From a checkpoint of a small transformer trained on Wikipedia.
Size: 13 layers, width 256, 6 heads of 64 (2 for keys and values), MLP 1024 tanh GELU, vocabulary 2048, 10.9M parameters.
Training: a variant of Adam for these matrices, 247M tokens, 7541 steps.
MLP neurons of a small language model. Each row is named by its layer, matrix (up: input weights; down: output weights) and neuron, and shows model dimensions 32-95. Each number is 128 + 24 x the weight over its row's rms, rounded and kept within 0 to 255.
After each neuron's rows, "fires in" lists the words (lower case) most often at its 100 highest values on Wikipedia text that the model never trained on.

L4.up668 [152 136 132 148 155 153 128 131 142 152 150 131  98 144 111 135 162 148  99 101 114 167 127 120 131 126 155 133 141 119 128 114 123 135 118 123 137 124 138 135 154 117 102 145 106  77 115 125 110  82 143 200 136 144 138 125 143 135 143 178 106 137 103 174]
L4.down668 [ 66 112 100 183 138 137 105 133 113 119 153 134 152 125 106 127 136 158  93 135 150 128 123 163 139 126 154  90 130 120 123 146 131 114 117 118 130 103 136 125 160 120 119 146 142  97 147 118 118 120 111 136 108 134 132 142 121 121 159 113 156 143 114 128]
fires in: "for", "in", "at"

L4.up802 [126  83  84 178  99 178  91  72 161 130 115 109 140 120  96 141 117 130 128 140 129 130 116 168 148 132 128 117  92 126 124 157 160 178 116 124  95 153 116 134  93 122 132  33 113 157 153  91 111 135 115 138 137 113 116 102 123 124 142 106 112 122 120 104]
L4.down802 [157  91 171 127 132 143 159 144  72 154 157 121 177 157 160 130 129 147 121 164 169 125 107  81  99  94 137 133 152 120 172 168  73 147 178 137 139 116 151  85  86 126 154 134 119 106 104 112 122 124 127 141 120 122 116 147 132 146 132 128 169 123 105  85]
fires in: "june", "august", "november", "march", "september", "october"

L5.up5 [170 146 137 182 141 162 176 146 142 135 126 119 141 126 107 136 111 100 104 158 109 154 109 125 147 154 103 123 144  81 124 130 138 138 121 109 137 163  99 147 131 174 137 135 147 106 103 138 164 109 165 155 123 157 107 120  77 153 138 152 123 114 146  86]
L5.down5 [124 110 148 137 162 122 152 134 140 122  84 109 151 129 133 117 104 117 140  95 134 139 123 114 151 113 105 109  90 121  77  80 131 151 124 133 152 167 130 160 157 137 135 151 145 156 138 107 126 150 140 107 108 115 143 125 135  96 172 125 112 120 142 127]
fires in: "two", "these", "most", "more", "the", "isbn"

L4.up892 [131 100  93 165 161 154 129 143 155 137 125 129  85 131  83 145 116 119 116  99 132 138  91 160 146 139 154 126  97 116 110 108 157 143 158 104 120 141 120 137 132 160 136 119 137  92 122 111 134 138 152 150 144 135 125  78  85 146 166 108 150 165 101 100]
L4.down892 [102 153 138 128 109 110 139 150 110 119  93 103 106 148 128  66 114 140 148 110 139 140 115 117 154 127 133 137 110  89  95 104 156 110  77 117 149 127  91  87 117 145 109 100 113 116  93 110  91 154 152 192 158 115 151 138 116 132 180  95 181 135 102 135]
fires in: "most", "more", "much", "very", "were"

L5.up369 [145 103  98 161 110 137 123  82 144 112 170 118  96 137 100 122  99 167 127 128 129 129 190 165 148 106 143  92 131 149 138 128 159 164 136 141  67 151  97 118 152 131 126  94  70 128 118  94 117  98  95 208 153 141 131 133 123 128 159 115 106 130 106 151]
L5.down369 [146 113 106 157 130 156 141 146 140 136 150  91 151 135 212 144 126 123 104 133 172  89 104  92  26 143 120 151 123 136 110 105 132 109 130 146 110  96  99 142 123 129 124 128 105 134 130  90 142 130 145 111 129 130 141 124 173 123 112 161 157  97 114 134]
fires in: "in", "of", "on"

L10.up588 [162 119 137 144 135 179 156  98 132 139 104 107 161 108 142 130 118 133 121 147 124 118 112 165 133 125 125  86 128 135 133  99 142 114 139 141 136 151  92 129 108 115 142 108  89 175 139 126 140 159 106 139 157 145 124 135 135 128 146 108  81 132 136 100]
L10.down588 [123  90 151 171 131  88 115 167 143 128 120 137  93 124 136 104  96 129  83 149 118 172 121 120 148  99 144 125 145  80 130 137 147 152 120 111 140  90 139 132 106 135 152 108 138 146 138 145 127 117 123  99  93 101 129 115 131  98 152 133 139 114 159 124]
fires in: "april", "september", "june", "august", "may", "kevin"

L5.up332 [128 109 134 108 148 130 137 137 153 125 140 110 118 157  71 147 105 139 125 109 145 154 119 117 159 124 140 139 108 126  76  76 127 120 114 135 162 134  87 170 132 124 105 135 127 114 131 126 121 105 135 140 142 176 104 123 121 136 165 173 140 113 103  84]
L5.down332 [161 131 130 119 106 172 161 113 156 161 133 131 173 111 167  93 129 135 124 153 123 134 145 162  83 119 126 155 101 141 143 122 141 152 124  94 117 142 131 148 158 177  91  89 136 133 110 165 138 148 127 169 145 138 116 119 120 127 130 150 112 112 113 107]
fires in: "of", "in", "from", "at"

L10.up769 [127 105 142 146 130 141 144 101 180 144 151 119 170 116 103 112  94 109 109 164 114 148  98 160 179 111 194 117 102 125 120 144 134  96 122 106 116 131 105 151 154 104 130 113 130  93  82 102 145 111  95 149 162 168 141 151 135 108 137 104 130 117 120  59]
L10.down769 [182 135 115 132 106  97 149 166 105  91 130 131 120 113 140 131 146 131 162  99 116 125  98 104 141 166 210 127 132  88 171 124  90 123  98 116 171  66 126 130 158 109 120 192 129 120 118 111 123 122 121 120 104 156 154 109 129 165  88 140 110 139 146 165]
fires in: "is", "was", "took"

L3.up279 [145 123 139 159 134 139 142 127 123 147 124 121 128 133 110 108 151 152  82 132  95 114  99 134 137 137 154 101 156 161  82  97 101 106  90 123 150 124 127 166 119  78 124 129 133  91 179  90  84 140 159 137 132 153  88 127 122 150 163 103 135 106 123  93]
L3.down279 [147 125 109 150 141 130  69  88  99 157 124 137  83 140 156  96 145 139 113 101 153 107  80 113 122 140 141 114 153 121 130 159 133 145  69 119 157 112 134 128  89  65 139 111 122 109 143  81 101 133 113  98 136 102 121 102 167 168 116 121 167 117 154 118]
fires in: "that", "said", "called", "announced", "wrote", "described"

L4.up181 [117 145 147 143 133 116 191 148 121 169 130 148 165 170  99 148 149 122 130 105 109 132 127 112 129 120 147  92 161 162 135  80 102 125 112  95 157 141 133 200 152 155 126 116  95 104 131 150  96 127 147 118 123 128  84 133  98 137 118 124 141 100 118 113]
L4.down181 [122 139  86 113 177 151  98 124 131 166 140 117 129 150 126 109 156 141 106 158 108 120 112 118 151 132 131 144 100 116 123 129 143 130 138 133 108 147 143 158 141 139 114  83 151 138 127  88  95 105 158 131 130 168 176 123 171 155 111 118 109 116 103 142]
fires in: "and", "of"

L4.up984 [106 146 128 129 124 101 145 102 144 108 136 122 156 142 114 102 117  60  89 110 142 174 139 127 145 164 138 101 104 159 116 124 137 153 147 112 164 133 115 139 142 108 126  97 138 105 119 133  80 120 164 115 123 130  99 132 108 163 139 128 172 104  63 125]
L4.down984 [129 159 108 134  85 148  70 130 144 152 144 139  80 178 127 117 111 118 141 164 157 108 142 144 114  99 118 132 141 164 151 128 147 112 127 133 162 134 137 185  91  97 133 132 176 117 124 152 136 110 153 125 163 112 147 121  81 117 128 144 133 111 115 106]
fires in: "first", "last", "second", "final"

L6.up792 [109 117 142 139 154 135 142 151 150 153 175 123 130 138 101 161 120 145 117 109  81 136 132 140 129 130 132  89 126 114 129 118 161 141  88 122 105 130 124 219 123 161 107 103 133  90 118 133 126 113 141 143 137 201 107 172  96 111 113 139 146 143 136 140]
L6.down792 [119  74 107 142 125 154 135 135 150 125 120 147 134 118 128 154 150 116 116 162 116 137 121 161 130 111 110 165 141 143  77 168 136 149 111 130 132 141 133 155 165 122 141 150  88 128 144 147 113 146 132 152 123  95 130  86 117 124 120 113 147 133 134 102]
fires in: "in", "of", "for", "and", "when", "with"

L10.up585 [176  83 169 146 159 126 114 121 146 155 122 114 138 107 128 132 144 114 106 117 127 152 146 134 146 104 124 118 123 119 107 139 130 129 114 141 142 184 109 155 156 138 146  85 157 118 169 101 125  90 127 145 150 162 107 121  98 120 137 126  93  88  86 112]
L10.down585 [137 116 120 126 142 117 129 120 111 118 105 121 129 130 108  93 112 128 120 111 118  99 142 141 148 145 131 105 131 174 118 115 100 132 111  85 139  56 142 144 112 121 100 124 126 142 117  96 126 132 179 153 112 130 137 118 127 183 142 140 135 121 130 112]
fires in: "an", "took", "announced", "served", "as"

L3.up426 [154 141 128 166 135 156 151 125 153 153 128 135 109 151 108 156 142 140  83  94  76 118 137 161 142  93 131 126 144 118 160 105 106 124 108 119 100 153 117 197 117 141 123 117  91  88 122 110 113 136 100 152 139 162  94 141  81 139 134 123 108 149 160 138]
L3.down426 [115 136 161 135 154 101 113 141 123 116 138 130 142 111 160 157 125 124  71 126 145 157 105 140 122 106 119 154 140 133 179 130 131 120 140 130  46 114 149 129 133  96 142 147 104  91 123 121 107  77 161 128 111 159  80 119 146 127  98 102 129  89 109 126]
fires in: "and", "at"

L5.up509 [161 146 109 140 141 149 114 128 127  78 120 132  99 113 107 107 167 155 130 105 161 177 132 111 142 131 143 134 134 121 140 138 132 114 125 102 115 142 126 109 162 119  98 109 164  87 106  79 101 154 170 120  86 122 110 144 137 126 118 151 105 123 125  97]
L5.down509 [200 111 150 147  78 128 115 147 104 112 144 121 106  73 145  93 128 108 125 164 103 166 127 153 133 127 156 139  92 127 105 173  95 139  57 129 123 117 143 139 119 116 146  95 105 132 175 150 137  93 134 131 115  79 162  64 123 179 121 104 142 157  94 141]
fires in: "of", "more", "both", "full", "new"

L3.up181 [121 130 112 166 113 170  88 131 174 125 110 140 128 114  95 153 141 108  67 139  52 145 114 177 130 144 168 117 121 108  93 133 128 117  78 103  67 146 137 164 137 109 121  97 120 122 131 103  98 144 139 156 147 181 130 101  93 144 110 119 108 131 105 132]
L3.down181 [134 129 113 134 139 139 140 149 124 131 132 104 165 134 138 159 129 109 138 149 169 124 126 119 141 137 128 162  82 119 139 125 147 129 130 124 181 157 112 114 126 154 121 132 153 121 137  91 162 121 107 122 135 113 125 149 170 142 159 146 155 114 109 160]
fires in: "the", "was", "is", "most"

L7.up665 [112 121 121 131 106 164 135  68 188 135 132  80 166 100  89 134 122 127 130 133 123 142 198 161 159 133 172 123 122 143 101 123 168 148 163 160  93 131 110 102 169  81 125 111 120 148 138  82 123 120 137 131 141 110 114 177 126  84 130 132  99 148  97  88]
L7.down665 [147  70 163 118 149 145 108 144 122  95 152 166 133 116 121 137 118 118 187  93 165 117 119  97 116  77 111 130 114 131 123 128  99 144  99 134 153 132 116 159 165 168 156 136 125 110 145 151 144 142 146 131 114 126 138 127 104 169 126  98 165 118 120 120]
fires in: "in", "up", "woman", "down"

L4.up375 [138 134  84 122 117 144 156 141 120 120 118 126 126 144 133  99 141 111 113 158 108 150 133  92 118 146 163  91 132  99 122 150 137 130 142  91 170 151 102 151 115 145 139 127 126 109 159 113  87 132 176 131 124 107 110 107 104 133 154 121 145 126  87 108]
L4.down375 [116  65 120  97  95 155  90 101 166 109 132 154 101 133  72 131 163 103 147 105 154 123 115 147 151  82  86 155 110  88  98 130  99 134 113 124 145  88 113 111 126 165 138 102 148  98 127 162 112 106 163 137 115 119 163 121  98 176 138 117 115  82 122 111]
fires in: "first", "round", "last", "1st", "second", "from"

L4.up128 [133  89 113 179 173 181 125 122 173 163 135 123 153 146  88 144 161 149 110 129 107 154 113 138 136 111 149  96 122 125 130  52 127 114  94 126 124 132 111 150 125  90 131 114 107  93 149  97 105 105 121 162 146 159 119 123 129 130 125 176 120 104 117 134]
L4.down128 [103  97 143 159 132 168 114 149 149 135 101 122 132  80 146 161 141 133 138 134 126 143 126 117 117 134 138 114 155  85 170 104 144 147 147 110 122 147 143 114 127 129 142 116  79 114 155 118 142 125 148  89 111  71 157 131 177  84 160 119 152 170 147 127]
fires in: "in"

L7.up346 [148 139  88 158 170 125 111 123 120 143 120 132 139 124 129 167 117 130  74 133 113 125  99 121 162 121 131 130 124 117 141 139 115 135 122 127 104 138 101  84 117 137 159 130 142 144 161 101 136  65 118 151 178 184 136 123 185 119  75 118 107 150  89  60]
L7.down346 [104  89 100 134  98 103 127 156 117 153 131 111 134 143  96 112  95 123 132 122 139 132 139 148 117 137 180  98 106 125  80 139 126 177 124 128  93 170 144 122 135 165  91 141 134 173 110 129 130 137  76 123 119 120 124  94 127 140 130 131 124 114 116 128]
fires in: "he", "wrestling", "written", "road", "www", "route"

L4.up981 [134 117 134 132 178 152 141 100  96 149 134 126 176 144 103 125 164 119 143 148 136 158 122 157 138 104 139 135 136 153  99 120 141 132 122 105 139 152 109 132 109  83 151 123 102 129 148 123 127 141 102 116 146  96 133 157 135 152 135 122 130  97 125 114]
L4.down981 [164 120 112 164  76 130  84 136 151 135 110 129 129 128 100 148 142  69 154  85  95 166 102 127 136 107 124  98 132 111  90 162 142 142 117 137 100  91 103  99 111 165 128 106 147  98 158 128 128  94 180 155 137 138 136  89 112 138 125 107 138 138 129 112]
fires in: "may", "august", "december", "january"